config.yaml
num_hidden_layers: 23
hidden_size: 448
num_attention_heads: 7
num_key_value_heads: 1
head_dim: 64
intermediate_size: 576
vocab_size: 2048
hidden_act: "swiglu"
norm: "rmsnorm"
norm_place: "pre"
norm_eps: 1e-06
positions: "rope"
rope_theta: 10000.0
rope_fraction: 1.0
qk_norm: true
attn_scale: 0.125
bias: "none"
tie_word_embeddings: false
parallel_block: false
init: "normal"
init_std_qkv: 0.0252
init_std_o: 0.0252
init_std_up: 0.0252
init_std_down: 0.0
optimizer: "muon_variant"
learning_rate: 0.00764
lr_mult_o: 3.0
beta1: 0.95
lr_head: 0.00557
warmup_steps: 0
schedule: "wsd"
decay_fraction: 0.76
decay_shape: "sqrt"
final_lr_fraction: 0.05
batch_tokens: 131072
max_seq_len: 1024
doc_mask: true
train_tokens: 899800000
max_steps: 6865
dataset: "wikipedia_en"
MLP neurons of a small language model. Each row is named by its layer, matrix (down: output weights) and neuron, and shows model dimensions 165-228. Each number is 50 + 12 x the weight over its row's rms, rounded and kept within 0 to 99. A neuron's up and down rows have the sign that makes its largest values positive.
A block is one neuron, or neurons of one layer that tend to fire together. Before each block is what it responds to, as a language model described it from the Wikipedia text at the highest values.

Line-initial "-" bullets and "|" cells in name lists and tables, plus mid-word pieces after prefixes, e.g. re-co-gnised, pro-mo-ted, in-vi-te.
L3.down54:54 60 61 32 58 51 68 67 65 45 41 53 36 60 49 64 54 57 43 44 61 48 54 55 55 49 65 52 52 53 49 49 52 31 65 42 46 68 57 57 29 44 66 33 36 40 55 56 46 39 57 41 65 41 76 62 49 57 40 59 47 54 64 54
L3.down124:36 52 50 31 45 34 15 67 35 50 57 45 29 62 56 55 44 14 56 53 33 52 66 41 34 64 60 50 50 72 50 43 60 59 22 68 53 45 43 37 63 53 53 48 46 54 26 51 70 44 51 31 56 62 63 50 28 53 58 48 47 44 58 58
L3.down196:53 56 47 45 72 35 54 51 24 46 43 55 58 46 59 26 39 45 48 47 41 36 39 45 25 33 45 42 45 61 55 62 38 57 59 49 38 38 60 52 57 37 48 65 65 40 48 61 49 38 58 33 75 69 61 42 58 42 48 49 30 41 67 37
L3.down220:56 48 55 49 50 46 57 53 42 59 52 40 56 55 63 42 48 59 46 77 55 53 59 36 63 43 56 64 44 54 33 47 54 44 59 29 56 55 14 57 45 55 62 48 64 49 46 64 62 51 45 43 40 71 54 58 60 71 52 43 68 58 54 54
L3.down225:49 33 64 30 61 59 49 30 54 53 49 30 53 40 71 59 58 47 42 83 59 41 46 43 59 50 69 44 73 45 39 15 48 55 63 59 62 38 61 49 73 49 53 50 46 61 68 55 51 49 49 52 35 58 49 59 55 47 54 51 57 37 56 49
L3.down341:46 41 42 51 67 57 58 63 74 44 57 75 52 51 47 45 62 77 46 48 53 55 48 30 51 63 52 46 26 66 59 48 63 64 51 53 61 53 67 39 50 48 60 57 63 71 42 45 48 29 46 57 78 39 47 58 44 55 47 14 61 64 55 76
L3.down514:48 60 56 57 60 51 53 45 50 48 52 63 69 42 52 45 58 58 34 77 34 59 44 41 49 56 61 56 62 29 42 48 51 35 54 65 59 55 71 48 48 51 36 91 52 45 37 43 41 54 53 45 39 58 49 42 47 62 64 58 56 47 57 52
L3.down543:47 42 50 51 47 57 76 58 59 62 50 40 68 33 37 49 52 31 67 48 63 67 44 55 50 58 41 71 41 38 37 53 46 57 63 60 40 85 72 53 56 28 56 50 37 58 38 48 41 62 65 55 66 49 39 30 88 43 48 37 62 51 79 52

Mainly the line break after a "= Name =" article title and the "=" opening a new title after an infobox; weaker on mid-word verb pieces like -ed, -red, -ing.
L12.down10:58 57 38 52 41 45 72 40 40 82 45 68 69 35 49 43 28 48 39 59 35 52 52 45 54 54 45 69 67 56 65 59 28 48 71 58 57 32 47 49 75 39 61 65 44 37 53 55 62 46 47 57 45 55 69 47 65 54 44 37 42 50 51 45
L12.down60:47 54 67 37 48 68 61 40 52 31 59 41 38 58 47 28 66 43 63 53 60 61 53 30 32 36 36 61 51 46 44 55 57 48 46 56 42 76 40 46 63 40 50 34 40 30 45 45 54 38 52 70 66 58 60 46 43 54 49 57 67 51 35 78
L12.down80:67 47 26 53 61 39 70 38 47 59 37 26 33 66 40 56 57 64 65 35 27 18 47 40 29 24 28 68 49 47 45 61 39 33 36 43 50 55 28 25 36 31 48 52 58 47 41 65 41 33 63 42 54 63 35 55 70 54 54 45 51 49 33 46
L12.down212:36 43 51 38 36 34 33 37 50 60 58 65 68 55 42 46 75 42 37 46 47 47 48 57 30 53 47 41 51 22 52 43 62 53 42 58 45 48 47 27 36 46 40 47 46 53 64 63 52 48 21 55 78 58 62 50 46 57 73 46 55 51 34 64
L12.down304:47 34 62 55 66 44 67 48 54 53 64 54 43 67 55 51 51 57 33 50 34 51 36 36 55 54 75 62 34 57 68 34 54 51 64 48 61 52 62 71 43 52 53 58 56 55 59 56 43 44 34 33 59 54 60 67 38 69 32 63 56 60 36 38
L12.down371:54 45 61 50 62 67 66 59 83 40 45 51 47 36 41 66 42 67 46 61 53 45 56 41 64 47 44 61 59 33 54 73 60 75 55 60 71 47 48 51 38 44 57 43 50 63 64 78 51 37 70 32 69 53 63 64 29 45 41 61 43 80 62 58
L12.down508:67 48 55 56 51 82 57 51 64 64 74 45 43 38 83 58 58 48 35 41 20 58 43 35 37 44 29 62 46 48 50 60 54 48 66 55 45 51 56 36 62 63 60 36 54 63 36 53 53 60 41 67 76 51 47 46 49 41 35 33 51 82 44 54
L12.down533:60 42 59 50 63 59 54 47 62 35 38 80 26 71 54 23 66 44 44 55 52 44 73 46 46 47 48 56 48 45 55 47 30 49 31 35 63 47 69 58 48 47 66 61 70 41 63 43 65 57 40 40 46 41 60 49 43 36 62 42 30 61 61 58

Main verbs of clauses, usually their tense or agreement endings, right after a subject; mostly in reviews, plot summaries and bios, e.g. asks, rated, expressed.
L11.down550:41 47 36 57 56 58 40 44 48 43 53 56 60 47 33 38 42 34 47 53 54 61 54 45 31 47 39 31 43 41 50 31 41 52 40 52 37 48 51 49 42 39 55 42 38 46 64 40 39 67 45 43 53 44 64 32 70 58 62 59 76 56 51 77

Final word pieces completing nouns inside proper names of companies, institutes, castles and shows, e.g. Entertain-ment, Corpor-ation, Rese-arch, Ca-st-le.
L12.down69:21 61 53 48 55 45 42 43 64 45 42 50 40 44 27 69 52 54 43 43 45 56 57 39 27 60 69 62 60 28 54 47 40 41 49 55 49 13 45 58 57 53 71 57 49 45 44 63 53 65 50 65 62 67 62 28 50 43 71 45 50 53 49 44
L12.down202:60 42 49 44 60 77 54 41 53 37 44 51 34 24 54 63 63 47 44 26 49 57 40 48 56 31 56 39 17 47 35 71 63 34 49 72 36 48 32 61 29 44 39 35 46 60 45 83 72 51 61 63 31 44 54 43 36 49 50 45 40 48 43 59
L12.down209:34 48 54 49 54 33 53 47 38 44 42 49 59 48 44 47 50 65 26 67 41 37 23 59 48 63 49 53 45 49 49 48 71 45 62 61 44 34 60 72 61 43 56 56 52 45 60 56 52 52 35 46 50 29 47 50 55 47 47 22 51 34 57 47
L12.down383:40 46 48 44 36 57 50 36 26 54 50 66 46 55 41 66 46 45 64 56 53 42 67 62 36 52 55 52 36 51 38 35 52 51 48 45 58 69 66 64 59 48 47 45 33 40 34 50 52 58 74 48 34 50 57 56 44 43 71 51 55 61 63 60
L12.down407:51 53 49 51 65 60 47 50 43 39 39 61 65 63 54 62 40 40 44 51 46 37 54 43 54 41 53 48 25 65 44 34 60 55 75 51 50 87 62 38 50 69 33 66 69 56 60 49 18 60 38 51 35 47 64 50 46 61 63 43 17 48 46 53
L12.down410:45 48 42 35 64 75 58 58 57 55 43 67 49 35 51 61 65 59 36 54 48 69 61 46 53 20 65 48 45 64 53 66 51 38 61 36 61 51 54 47 68 39 58 68 29 41 46 70 65 80 41 43 77 52 45 46 58 45 47 43 49 60 49 63
L12.down475:35 34 38 51 70 54 61 61 60 61 35 52 57 47 51 46 71 44 45 51 44 52 74 33 66 41 57 45 61 38 43 76 44 45 42 67 65 54 59 59 61 56 31 55 59 37 59 63 78 48 57 82 47 45 45 49 56 46 48 35 78 62 73 56
L12.down540:46 57 58 44 52 43 56 61 40 44 50 43 55 44 37 48 70 32 62 48 41 54 44 57 35 52 60 60 36 61 54 42 69 54 36 39 47 53 65 68 48 43 50 67 60 35 54 69 55 43 38 65 51 47 44 45 60 47 47 37 55 63 46 48

Final word pieces that complete split words, mostly academic fields and degrees, such as Medic-ine, Economic-s, Physi-ology, microbiolog-ist, plus other words like ceramic-s.
L3.down7:26 73 28 53 41 62 54 29 44 45 36 71 51 65 65 58 46 52 55 56 64 65 67 71 69 50 37 59 47 47 52 68 43 38 57 48 55 41 43 48 55 70 48 63 35 51 51 36 64 69 64 60 67 25 43 43 40 56 43 40 54 31 32 26
L3.down50:48 40 38 64 59 40 53 48 64 56 42 67 58 48 57 48 64 67 38 56 57 59 64 23 48 40 70 58 48 59 72 34 39 56 34 64 56 47 54 42 51 67 66 63 41 47 49 47 75 44 53 47 66 58 37 37 48 37 40 30 49 41 46 62
L3.down100:42 48 62 61 51 22 52 54 51 57 42 54 64 28 66 55 69 53 56 65 33 69 68 54 35 66 49 73 72 48 62 47 49 54 57 35 32 51 24 52 49 29 63 62 50 68 53 49 46 51 74 35 62 61 60 49 78 48 29 51 49 59 58 56
L3.down211:73 49 26 47 54 69 30 50 44 55 62 59 26 60 73 50 67 37 72 38 43 52 57 52 57 57 42 57 53 47 34 44 53 54 43 51 76 27 51 50 65 58 58 37 52 43 58 39 58 50 61 51 48 50 43 56 40 52 70 40 38 54 39 59
L3.down374:35 63 66 44 29 63 49 44 58 49 47 31 53 56 67 56 45 24 60 62 37 34 53 49 71 30 41 72 65 54 59 52 59 46 67 53 46 44 49 41 64 55 65 82 36 59 58 46 58 37 44 28 35 52 67 49 41 45 48 68 60 51 38 63
L3.down415:68 54 63 64 47 60 41 59 57 62 62 64 56 51 37 65 42 45 54 46 55 63 57 59 44 46 47 65 29 66 34 68 57 26 51 68 64 49 46 53 31 38 69 61 58 70 57 77 78 64 47 48 52 33 43 71 55 44 47 38 24 61 60 41
L3.down462:69 52 52 61 45 48 59 52 56 52 56 55 67 41 50 45 44 37 43 39 38 53 38 66 46 59 61 41 28 77 40 55 59 44 40 59 51 44 70 58 73 36 46 69 27 81 68 49 36 55 35 82 45 41 68 44 52 47 37 29 73 46 40 62
L3.down515:47 38 49 44 44 54 47 34 45 48 60 54 61 40 55 48 61 53 47 50 46 41 53 62 63 62 44 71 41 54 45 53 70 48 45 49 42 47 36 29 29 51 20 57 41 54 33 73 50 45 64 66 56 45 44 35 64 55 56 51 37 42 63 56

Last subword piece that completes a split noun or name, often plural -s or a suffix, as in Brigades, Institute, Department, Authority.
L11.down180:38 35 50 57 31 63 45 45 34 48 44 62 24 50 39 40 45 52 36 61 41 54 60 37 60 69 46 49 57 47 37 42 51 76 56 61 64 59 55 60 39 39 62 43 51 55 42 54 57 45 36 38 51 42 29 37 38 44 41 49 50 50 43 54